{"n_layer": 9, "n_kv_head": 3, "vocab_size": 8192, "norm_eps": 1e-05, "attn_scale": 0.0884, "schedule": "wsd", "seq_len": 1024}
MLP neurons of a small language model. Each row is named by its layer, matrix (up: input weights; down: output weights) and neuron, and shows model dimensions 32-127. Each number is 128 + 24 x the weight over its row's rms, rounded and kept within 0 to 255. Numbers have three digits each.
After each neuron's rows, "fires on" lists the tokens most often at its 100 highest values on Wikipedia text that the model never trained on; "fires before" lists the tokens most often just after its 100 highest values on Wikipedia text that the model never trained on.

L4.up187:125152139106149120158129129165093149113158134163153138136146119085147165112120107109133146120113100139103079117124141103144156136151109132142136139079119140074094104137148172166118150095120131121095145170120126107129169161120129133112157102112091140094138128116147093137118131145166152130
L4.down187:114116137129162153123147092132138145135133124114162000124149136126144143101131106124086134101116130134110123126120124129131124149201106134148157131122161137083131114128129119127143131123135098128135134124136161103176111125144168130110137119121104130111128133091138143134143155152125153137
fires on: "="
fires before: "="

L5.up334:114140158163124125131092085172133116092117133117125121153104101096139134122124118088137117124161159124136112189123099137121117125131128151102160118051144097135110103137114145102099136069125064159130111116117117095122079176104131108126138144120089166123125136100129093092139121120111130123
L5.down334:117160124153166178126139120097149123128128116126142121118074155136137130150131159160104087091156179145123136131130139120183137124155129125136147117136106159081116157119134110148154104096112125111093163162148183111157071125114145131137119118154141093125145110117152115086147147147160096107
fires on: "-"
fires before: "-"

L5.up1353:143138168113150164113112136153109120071149145176138136116136085129116126118147073123138104121140103148124118114102129131162109098139105090117144182093148147100158084142120142164128119111139132101106137117172075107154136137155119124117143103103110120136130106137160125150165071154154160133
L5.down1353:146107137132117149115137147150113102123140134136136000114141090119168155127115104111102139111149124123108143123133108136131145114156123140144138125130146156091160110134149125113107133140153136131116135115129125115177117108127145137155121106138120107122113115129154119150115123144128126152
fires on: "="
fires before: "="

L4.up351:089156135168171153153099096150155150112150136130156134097149095115141119119144110122093164115107152171084175125141169107162147160131184125096118125076139170106130136133103085127127122107105124095151105123144148141111120151139144137143108133080111101085167072126120113104152086157178163128
L4.down351:157112127154163096141168120157163138131096124162127164132116125154140142141118137113135150155118167122128158125140130154131112168114166115095117121088144158109102149122084138151165099132146127107119143104112131116136100116180115134108118093109113116123151141089122112148090117167072108139
fires on: "4", "1", "6", "3", "7"
fires before: " |", ".", ",", " (", " days"

L4.up758:091130145119108119134134123139147163122154106114159137128119121158150103138157133132104144157157162101092110108108167105131120077106110113105128116104166099151148069175149073137122115125154107116075086116144167143121157150130120128115146085118182153103115118112122098102138066162150145132
L4.down758:108126112123122119137084122162170087158132133116138129117136167170122105077109147145145143121110116147135131179102116084122142136137150152133164118144128165120109109106135141151128138117104120112138125135127137153105138169125157125134167115128075137154153188144111146167127137138118184129
fires on: "-", " of"
fires before: "|"

L5.up413:135112149143120136084086132166146116138168088143172145112138123115116109111140112112110165112117142123118140115142149132137139126140117123107111108089177138102134099132132068117073139135124151108102137129135155107123142091139161113117127076160109146142123105160107112172125133143121168118
L5.down413:141175137140151141103152105135132115128115127138084112121109127132122141115123116148157133104097140119094092086144165094126107139169140172127138071156138092168119095087119140166129149172119147100101106168128129117110142133109127188121151118129126111153151112124128161118141147122129120125
fires on: "-", " 1", " 14", " 5"
fires before: "|", "-", ".", " December", " July", " |"

L5.up1221:146117145143116168130128132134096116110148114165144120137134129105119109137115082119094108085157114149114099108109126113162147121152112088161129167100139124103135089163135135112110134124152132090095166148127117097162143138140100138163149093097109118102110126128139097107106100140172149156
L5.down1221:133137120116147106120128143130118126140110126144148000123125099125158124153142135118116130108140125140123112102135113101141120114155130121146147140107127133097144108151144111129117134138143131114138124109115129125136148130132105150147103121131125113111126128134127104128128114145140129132
fires on: "="
fires before: "="

L5.up1007:168051179170099131163100109156153134087144107116148142159145106153146133128193119096118155096135150122129112112128147116144157097129110131165103098125107134131126098173072156110174132119170127119113100173107092123114137107108132108146134065154113135117111128146125096158126130133129144130
L5.down1007:148176112097125080113117158165122134144130098090146083135121164109148138118092140182122163116085130109162136177107119158130132105136124165069162136156136135121138114111105152166092143130096133111169138104135164157151115137118139114117149163078139140113150131148141119150110134165124120122
fires on: "\n", "  ", " ."
fires before: "|", "–"

L5.up866:172127172151110137147146133139142125085097145133112123158164077161179158132143097108111134111140103130136125100104142117140190094125156132141124095130133117090131097156141125129162092164170135130105130139108115136117146132136151149177140165124161160116154110088144063139121154155118155122
L5.down866:142173107136080165117154168137126128134135066128115090121109207130133153115123102133122160119160180167135112127144134167169169089121147150143134121135130126109126105119158140144105119129105112075120150091134136152108103155133117076107190122109127129119121177149122128161134140139138132148
fires on: "\n", " |", "|", " .", " 2"
fires before: "\n", "|", " |"

L5.up785:166140170136143072156107135087114152129167138132126132119190088169112107130076126120124150183124138118131121108164081139133124077116161158103129121101135117132170100128154124127128150116140124094137114101081173118129122152132148136120107071114099132096108104153125109179161133116165126141
L5.down785:131130082130140106108115134134130044081138165106100103133121122136086131172134160139140126136102143111113161138144177148123099099142132090138123158185077127167136138121133112095150147140126145101161088170102120117127127120144117118118126147109060137178133118151100118141097134121138098100
fires on: "|", " half", " one"
fires before: "-", " of", "\n", "ed"

L5.up1172:105126207129141146091093149135077114109133171125136143102145133114133142129121136151058134100111113161078123152135140135151143144116165143128139119109145166091123131119119112141099110099093106135164153111111135098113126190144142118164112107150102110120126111136171115145119115140153130117
L5.down1172:116176126120124147110114144108155114142113093167104190123168103097115168089144105128162131128192135157114126120127087158109117129087080104104174124148183181138144137113154164123147119133140111155162125089134145096123186086153099175132098126110151128124135106122143111091101114176147134116
fires on: " medal", " 3", " 4", "3", " 5", " to"
fires before: " |", ".", " –", ","

L5.up614:101106139133109145118169143160155126172121125122108149112201117068122155148139121094093161155150113135099132140131136125151125151115139134131125129108152137113145136132121132125111070116099132130148148104141141138175125124115098127173125126126131164152135110129114109111105152153156108118
L5.down614:116179125150127148139135116099109123169098113132093178120152112092120171134140121188174106120094166130118135088143165134118127163111126115114163125144136173103116108135180150125124142146082145149139121130122125111113142111152129144128155151131139163150132094103128111152131098154161128109
fires on: " 7", " 6", " 5", " 3", " 4", " 2"
fires before: " |", ";", ",", "|"

L5.up101:097134139157098131119127132133116114109148133126156135144177068077196150150147089093123154135142097119117104114128140093111148149121129102135146132131125083149146130172120124129123121142108145083138075119168118099126112139171135137132158141144108120154147124106108107108138107133185196114
L5.down101:158135118132190099134117147148157099123133121140121055141143161171106109106145138183101126096128116139139122164146084115123146106129178163164094111113137153122105128100156159160123141113126155096121163164109103158120147160109126128124152116109139136076096113144094149152146119103086124122
fires on: "\n", "  ", " 82", "ts"
fires before: "|", " |"

L5.up483:150153114130132144129150128112151104145167094119186128139138130162120083082133132131127135070138118160123130135125093131181154107115138093137132099119171109100170113150146095123126142104151097131074122153161140142131175123130144143159156115140094141116136149161115144102121115115171149124
L5.down483:158162109124097139145117095129129106131123116134141000128147123113139105109106186129121150159131092149124125151116107105094103150174165135114150133131118128150132095151157145105133142163134149093099141144149117158138121112128179141129146126115137140099126108122120142121136142131116115111
fires on: "="
fires before: "="

L4.up1130:174174171157141072118116134166135113117146119118141148090112124125120119129113085128131114129143129121103092095131169115150083113126125119162126142098159144143143141155157117096076119132151143116115095132135147082114111182105122110116109070153120135129142118145172133161136106132103143134
L4.down1130:138132106123141113143120123152086083184158125154143175107138167121128092108117125116141131102097120161081136100118122137140120120112108120152130178128119108109143113132195123168137106131112188118118116123125129102139106144163187134133117111104110150134078103155109127149106131137121171142
fires on: "-", " of"
fires before: "-", " the", "|"

L5.up114:139110152143162113148149153159120114113165136161139144118135143097129169077141117119136144117143098130093117115177134134140117134138095099121133159124151132073143101119101190156114128115130122131090113137154128130126122123148099112129135061155076141103103122114149118133075081156170153122
L5.down114:119077142098188118145107108155117126124135153120146000136110142145122162086136123157130130105119116141093131115136133146131120132226114115145122133118128138082133108126120112123134148120155136126140125145111122102165110151128103171123158093115127142110112115115167148155127126157130153136
fires on: "="
fires before: "="

L5.up1258:141106138143137145137126130147106114131140117155160119139126095107135109106131093121129114129156101141104093122127114129165117113152107094164138142114151159072117099122099138127130136134167141094102128167112139098142127153139111137136153071113112125106122117101150140110132085154156147136
L5.down1258:113106136124151130131133131150131125128124129129154000119134130128147118117137110125121139122122116138066130122138126118125129125186135125140125129115139137117128103125126121121130159132157129130134121149115143105146117136132098180148133090139125117137128117114142130133138127137144142127
fires on: "="
fires before: "="

L5.up1078:134136144150118114148097108141150089099128123100116142155133098158132145135114106082136126139152123161130126157126113119087120154121134107132161142061175101118119097150115118151118129114131155074098119135153095104141112125120164129153118130112083135163130134080108136134137106132094119156
L5.down1078:127111099138099133119091137149140069145151107106107146096113156154136128101117090126124134143170149133103172160116103148139141125092152106109157119134104112114135119180139113143156122134094114119100095142087119146185080147142120153140116141139135110149115115093131155117129134126125151135
fires on: "-"
fires before: "-"

L5.up926:175114129133118170137136136119094115118148127146127125152116103119128108121144084106127093097145109138111082108134107120166145114154103096145129154121145139099154080151120148119113142133176124121100136146139099093163133158146122141153139096116131108102111124106150121134114081150173137141
L5.down926:130111135121137149126123144137132141132121120135124000148124111130144124136127126115108139113151139130104118122144127121141124124134127122136125146117137146107150107132122108113109131132134138123132144131115146108142104117116131158146115102134135111141104120110140120128142105155139109152
fires on: "="
fires before: "="

L4.up472:157143164158158099115110186118154111165125134138115143137119097133136095115137099096103140130155113126102084095145151113162153121123124071067151124092146100148141128139124107127103119110140089063141111124153088086140156207144120113109131103118155128151174127125100131105139111099103113162
L4.down472:148141145102132117141120112121136137189115145102125175158139116112110126097113181135154139099153122179087132144132139125154112120128144162123132142141117130133148165151120108127110110079088125161120155125119167090163087148128153143099086135109100086176101112149130100123079124080121163103
fires on: "-", "uch", "par"
fires before: "|", " as"

L5.up279:115093122134129056168147150156159148103170176110112148146150105111162173131122153105162095158159156104108123110126118125152091062157105112076147144075117066113162074126078164155131151098143120087112159121145115084109123143142058113154137130113121104124108129126153114112134164120142131117
L5.down279:120091161084156100116138153097110128179137150140087152132122129106108046146134152132127134121159106097155120120117133179124092122164107110141145146228111114143149175124142112122129111091072146125141131116105164180104136116135170127151119140159163139142164172095092126180161138138141125106
fires on: "|", "-", "g", " |", " ±"
fires before: "-", "\n", "raph", "%", " ±"

L5.up744:169143139150135139149115144142104134095126137102122129136124127110129170108168086069097170099153108151122103134135140178173169062116138126127135119101119162111172086147167116113114113151157120108119126117135128152121125180118141109137118121119108109136160146130157075112116120136154126150
L5.down744:171136091163139142141165141146107104090161106102113065118105150124139184121173098132123139108121126108089142120125112130162137085138093090137145098124091152135139130117167158141131126126170131120136151120115131149102127135139146043096160113116147136149141114113148112142125128137132138162
fires on: " |", "|"
fires before: "\n", "  ", " .", " —", "\n\n", " 2"

L5.up455:094199119165101164081146121171131191096168169098136155093110117152106124118094115130113122133104095124118108134150164107119076067102152116110106103095156147121152117129147111133101118107131110114112082149150096118129153135115123141166157084145149079154124168101138098109174125149111139124
L5.down455:103154111135114153117142131155109106139083133144126146065119121151123117175104126117157136127111116119090150118163125137157132088119165123090133108083172152147155141110146142154152105155155129147150104115111134149130130157089109140139107086112133160132125114137141118153128158135104140134
fires on: "-", "isc"
fires before: "|"